config = dict(
    n_layer=9,
    n_kv_head=2,
    vocab_size=8192,
    rope_base=4430.0,
    bias='none',
    parallel_block=False,
    init_std_up=0.0362,
    beta1=0.9,
    weight_decay=0.14,
    grad_clip=1.0,
    warmup_steps=253,
    schedule='wsd',
    decay_shape='linear',
    steps=4981,
)
MLP neurons of a small language model. Each row is named by its layer, matrix (up: input weights; down: output weights) and neuron, and shows model dimensions 32-223. Each number is 128 + 24 x the weight over its row's rms, rounded and kept within 0 to 255. Numbers have three digits each.
After each neuron's rows, "raises" lists the tokens whose logits its output raises most directly, leaving later layers aside; "fires on" lists the tokens most often at its 100 highest values on Wikipedia text that the model never trained on.

L2.up585:097166157177126094136167126139108119119105104145139148122129143083151104134117125121142045131146082140170144119144158121152136131138146134116147099157117158135085126146141128124101109066097121125117061154136118165139082161163104085122114123152079113144125089109163140117149117154152130113147114141137109130125150160132143109095149141109135140189139105143148061135118128110047092126144156133159152143130123098128114089124093081121127096136107154124088087135137124131123106089120097141137105131120110144115129110126101107166124144082132139135121111075084065127172144123113126121
L2.down585:133113101119118136155162128113083123149135126107097145127132150154107107155158108169146139080147095114093101131143097110135150127130154123140116133148108072137138111124137166121122124148101163120143149121189119163160165109093109097149121112147139111123121120120161102141101102120119135131135101128119144141114110097142109124135168124150117164159131117125076134124087110134131120155130190161119113143099157156152152123132158110131121091131102099128146129130161146088170146126113148152166111145147126093201111163147140148116139093119137102110141117075120205111134107136111108147
raises: "ous", "ities", "ity", "ation", "ious"
fires on: "e", "a", "t", "ud"

L6.up293:138106159147115101137153131117102183153131121153147157191191109151121120098109072137115128154105103118127114151124145141153171158131097145117139122133115159127059176116120090144126078077121147137143118118105141150131149149120128110189132157142117132112108147121189155112122075107116127103177146142124104122122161097132142132125149146142088143146102088114099127136129139127146139141131141111113131157127106163096143161114126127127135118146132134107139143144181130131159080146119121132172152092129141129195141135082154128127155134100126130166151109112171118098114111127134108123
L6.down293:124155143112080141120149173128117145111138150085130137123114116133098147146166186121151146154142141167105122123171105146098107165136140152083108159072116123105139156121140169098081121166146110153131104177097137133098119142170156135115146138104144104127153139132121121126095123147114096147060134138076126111118205103128124129118107131100167108153112127113122141146145171132154110102150136160112085164115117118125118090171129113121127153128130163155137138127110145131099153179095119158091097125134108116116110142085114124157104117142143161129150125119116140153153138082098130118
raises: "m", "ng", "n", "r", "rs"
fires on: "t", "c", "d", " p", "f"

L2.up720:108123120124147104133163083145139130107097112166135093127134124143075131105118093095076140133143111142153119154161151148131118136138075141128113116156123132110105142125138127117118105095135117114112143140111122103145104125155120139095126120094141124118119136122099137127122142166107138114127125131150107131127173099125111131116115138162168148142132126091096107146134128043121110151167162087136123105122099132116109139160142100135118112143130106172165112152115081103127124115140081115079094094125101111079122108112168133156131111116135143169132141141134117145104142063097144165
L2.down720:117129145075109155102136137129088133101167143139078151146131125217142123117130126127133107117127112149130167091129108134110175071109135169115150148128110163124141149144145109149153132073126110120106134150096138130108111165111150144153098152139099121125098134136129114145100093059109115141103118132090135178154138142155176119142142100147073167145124132144124138151110137124078139139113121120159173144108117146130103130142120109147158127127129139151123118122082091184117116119111088113095107121158135137137121089152098136152167151137100141140133073095143118142159130132139114166
raises: "ique", "ía", "les", "book", "ia"
fires on: "th", "h", "ever", "im", "f", " result"

L2.up681:136160125142140141131139146105141133145102083145149139116122179111077133136121108159124126131133173124141135115115181126127132151165120170121092108147101124123112168101173094153146088118146098121141141116148116134166123147124121138140128121140126128125136129116160196160131155149181126137112115095127130124130125115149151113129077120102122127123114113114119122172120129112128201058151145139136120105133116160068149115121156111121131098139122170108111149140144090094134129131102116108122128140113120165120097118186130180145128119104169094116148097074121147158116132113166142148
L2.down681:113175121124147114118161125138142140124135152098135123100137114147108090082126126133155138143120109126149128142128106141154131141154114143144155126133104129152175133129105169127109140087088141123139165112139138121110142139090138106126133115135061141146143112071129111163083096109180097115101117107135162164137154145114125120142147112163131153159123141148135155162122066119121111114135166079124171147121122174162143101082171143128179128128110079115149090108130134149092144146134112114133107126159153146166132132100155131094107157124112092134095149130106138137145165114112128123
raises: "ree", "ities", "ica", "igh", "ique"
fires on: "th", "ce", "Th", "after", "C", "ze"

L6.up571:179110155121169101160151151136116137105112130122121107157122143159147160137144131133118147135119172148152166139151130128129137076114126178121136118140166159157132136146127105125136123116148147167132136147128123117107100082120101180132111147122160103123123119132123176122135132194150102166115137068112144133133148115131126126095125103115129124117123130118096088137121155136120140098124118146126100130176138104145129095110103117190086092156173116128151127116105134119119132079165101089150123083094135118123089109121148156108130155129161129107102127127163145128168111106133126110
L6.down571:120142144121097134111102087114137181132103146163121094123137127146124132108144161118123166131122119134165124121103156122091096168122063133138107138132159084099110108087112112170142111125116123137122115135125177150085128114129126134144095103131168098124118140142100148100118155134141168102161135135111147111134113120156182097131136127126127080118123104153111146165121097183117137137141142176095114081128097109149181100131073132135132134172172135119104133114154127184122130109124123134122135099136132118144109156114104178193113124155096136138102108134102142105118108116142171106
raises: "ri", "wa", "chi", "mi", "mit"
fires on: " I", " Mo", "ka", "Mo"

L6.up208:140125119140116144118108113098131153113173085159133122117152142152143131121112112165092074152079112128147142090125149145133102163125077174089108165116142148150133150111127089153131104144114125148131099170117116147138096151122104128093117099055135127103145115147096143142165144154143082157165135124160102093144141169180123117132122099123138118120187164203066135102118124124096155124128100135154113126135165086140114118115149203162107140127143077142135132081125137119115167129116129118123150112144115114144128146076118128120115148126114143129093108134113106141153114141153150113
L6.down208:175101133086092135170183134147114127139164188115134116164120141144143123102134148156125090105105125073121139104102153136150143090161147153107114146136132111079171145118145157163105122148097120110139159109126129145077077078138127092080136117165104141137098156148112132140112145137169148108134135123118113097160143125151084116084113147153161092120146146131141137151140168119115149126127156107116111171093115136109132164106148125144113116121104138121159126099149135073149146095141093138097198118140101133159113120140107115144126154143152154140113107134135145125128117111119108131
raises: "ated", "ating", "at", "nc", "di"
fires on: " he", " He", " co", "he", "wa"

L6.up868:121147158132122115092169074161122148095120110101117176094097118134110134142130128196097133162118157185138127098145107150123125144124133147095162156143130140123067135155131160130128116107134157141093132124143106099116158135130097110130101112120100079111142155120152132173104130134131163116125120153132084142107159116146126122138130149120168079158160151112082123142165162078116128154106101159131115145141147160117098122100133135190141117100120128154102144079125138159124156136121102078170139099150108140133125130140148169157143143129169088126166117121124139145180106133112120090
L6.down868:122156138158109108152145110142129174123095146139125139141140108130155145179152122127089123145107122119102113117160135107130126113099149097111144112127103143116152127148121093116123154129166092111129090128160153140118145138100144113124072140088146119085128125178121088093130135157101152149155115160119141110126125094114149130070129149134130116147177135093114157134136116116131121108132160124168114090163164121138100145126121065108133122185113110127119083150118131124162121137107144167146109082099091102145134105141075144079144137139118138116177098120165090090115143120137113132
raises: ".", ".\"", "com", "!", "The"
fires on: ".", ":"

L6.up958:143122149164142131109151097141118142176169109162146142082155178132131146126122098118116133170133090116093131154119131089151154155124139170130107143145119125140118142132149110114147066074103150084115146119096151109118132199118156110105126124143112125153136137134131155129123107169139073132130086151156124103104173101115181169097143137152177138145169149147146130115116160093124157150133136142134125165134143116145121099130175131155122116143145097141094178113145110097101103168125136154147133084148106105132111102102139116118104132119143121159102100119134104139097084143140087089
L6.down958:141158131152091117100071168151142128107125097116123097099062146094130137119141159151114134105113142125115116117155133140169087101178115164120121094131124168141171150126097078128163129138136152162096095129097124128095107142119161139144171097137152133095130097170097106114141154116131152132189137130122139095117116106130142154109164133067139139116131104118132143112130147107175191135117122131132127170093130141094152174148137148095160113129098117105146094134127142131121124171145125122145090138114097141120100131128146114097120119124131147102192102137132084159111098124096164134
raises: "hood", "che", "chen", "ches", "ese"
fires on: "li", "cer", "i", " f", "f", "is"

L2.up31:093120143149113105132205128099117132163122112132118168155176153165131125095098156134148076119114163126147160150129153146146127129148112133123155051134104127156124119142162115084104111119132136144102117135157119098114139148151133121126140149088099152131157098095209126116127141176107133127126082098125136112161072129120105114102129137110107128136139161100147078178153100134095097130100113147139143096126093122143126131152098146131123144159147068114155134101163117119126123091117147121128130113142120115123157125106099150107137104102128136106113168151133121083126154092084122126
L2.down31:136122135132137136133140147189102125118094093121156125102171133128109138161125130120129121114115128126167143162151113133124110130122129122121129147156139151131139158130115167184117145161116097101149149114164149150146158079140127115081113088136120086095057121137127134110138103141152095153152126123167152087105112115123095093139146133150143156118187078159125119099126087155145157175089138151106153150136143131152170140140095099148107107104164115149148111140094167125169135116117084137141115106144119113092098127146099133151114113117110117095135100109126149134136147143138176121
raises: "sion", "ries", "ating", "ines", "ors"
fires on: "s", "ed"

L6.up773:156128133130132146117172113051127158111112092101115119099137161163132124095133120120124123113155123120102180106079102153126139132097156171095111135159154186144093157122125124138116105104125145128140138078166146088098142113104085123124146139141124104142143134133144162153154106171134112132093134123084138083127163128108159130125135128114140118149122143139113138176129172097126152144127124113150136141151128166122133097163108134134144099130099094105127164141184084160112139129144073122165132125120064100099068089103130165160134142134089124122094146108135155127114124099100142116
L6.down773:089138121163163141167102125103171140126109162079101134154114134103108136124139152115106136118140129108169148124143138109114149118135129156170129113152095129135111110132105132139124179095111138110122132156095119134133110159144115117145138083154137118112099110072169122108112145125123093084160188163158153080109140105176138146087072075114121108168133082150151111118122120180138116176130165129125149118110131135144124136117120124138151165127120139131101089107123096132106113117136125156124110099160139106087165146127128142108170130137115148102111149112125149133127130071129125134
raises: "re", "head", "ress", "all", "rail"
fires on: "'", " A", "1", " The"

L2.up249:135165112152130121117133120150164109087128082135168152126175131211124128094120147116161104100061152133120140118164162120131145147150135137151073133150101167159135123153119115095087093113120135174098145111150106095142114134139096129144122121098121136142150176129175141104161114139100118126135099098155122126156155136083114111127128149149158180176118147126100125102161144099138140137139147110116137135130116133132119082161112141110127078168133087114127145145148117094153121152135150118119111106112127133101137126127143098154158135112174101102098112150137090125121111110086097144
L2.down249:140121122120106132147093159108136102152153168164087110127125166124123149097121139113152134133139125098114117151154100124134152083138096149137160138084151103120152124155183128129145126064103137111178106120094110097126088152155167136140132146115114161123150120129104134107109116126167119134119139136147122159119132152131134124104114132145106178180129115085122108144117119163124122139116099172161123139133146121142085163139151170146149160126141182121143145076090092117133138125172113108166170110147147111095148118058140134122156152155122131137134111113167131144119132098151118137
raises: "ular", "led", "ling", "ler", "les"
fires on: "st", "y", " have", "w"

L6.up152:170104129093118087123137127127124121138181108121144141095116131124125111146125118130152102135134124132152124114090116149151157131158135161131145089129146156133124114138124102151082112102139145127087132132096140080114088134148147114148140121172125159164103095142121167136148125105135126169119133149098107132132179156130095153116159089122125135150086119129141125135084165107115101164179188112164116100122110106131118108168116136087042104129148128080131138162150170132118112157170100175131138127107139133137107117119144095113139129126116112122095138103067081105115060129119115106
L6.down152:116141105093096129151123170132113090153094150143116129165133149170107098152145160163101111135072141127116096161126170128130126145122103152143141133098075137127148123183151110115151125132121118107121138140155136167126128120136138109152160194121111084091151140093110141124069093142131120102065080136106126118144104085155135126121113142129098086189113102151120131137134112127137109139121127143123116144159139146122151131117138141138120153143123146134112099116146083138120141101113174042145140111181117151082150140089111149171083164148119090133110125126154159126165145162125100129
raises: "lain", "ugh", "ure", "ous", "ities"
fires on: "s", "es", "e", "9", " English", "ion"

L6.up711:147120116117112129112140110115085111147108082129112155127147174156146123117124124118088081113109144134133184159165185122136151142147137150100141089136125162132133104128190109098097112182133116143131128105166139158157141133121133111133105142093101116100156146114126167139147086139131076132102098158124137142130165123162122108135149141167118158150104149103122149088161097152083153097127139108147089119135123139130117124144136165113107101146121139143129151131131058165121125136150180141087149096073142142092126131141172123116109140136121119162124182110117083106118143090120122130
L6.down711:143125108129102138100101081131112110082138139154161104099127137138123125137091140122140080100159095108156075142165121104130110127129128145114165139066156134113127089156113147147118129100124158135092177144093118133132110112149106138113138132143130080167111118143121092127122141126122148168144165090111122146128147090135122157146132147132087090127115098162142144131120112119124120144149109159180187139106152087127124137176106167145130129145164129173079117137117121098114093134161137157134143136133124064178136106113113145109148121123130132157159142141142132145118136154149142144
raises: "ted", "ed", "ter", "tain", "less"
fires on: "in", "th", "n", "s", "on"

L2.up133:155133168168154090076152136110176115126117122132103136121152155141117101107167147091121102099118173170174155128138125158098124079110131142111136126151106134163088163139135107164102132122151199179128141172160100111139141123133146096109143108132111129107111078125115146142129163138157178121121108126144112129105134133082132126115113107106108144151150127124147093123124137117133151152119157170118100131143130116106136115126114134165114117138120123121135124140144121125066107123098103118101116089097187155129090164159136123109135119113148080135107130134138088119132106087146140120
L2.down133:113124144157087125126159138114084110141101106168145109162168176131112102132137132140129148137135124091166126131139142142105141134137105164157113160141102146104143111115122153121153114129092110150102146122136152119172136139109105096160094165146138151128072105119093102128090111114130118131112137120144144115129121153121107157085182095119117142181131107086098125142111120122139138107116165124198159151159097130166114110140125126121118135113141152129080160129124098120180146123139124122139173156131147143103168137099119116087114128107137140106152111118126154122110136175096168134
raises: "ly", "ology", "ance", "ological", "ors"
fires on: "y", "ni", "bi", "or", "mi", "min"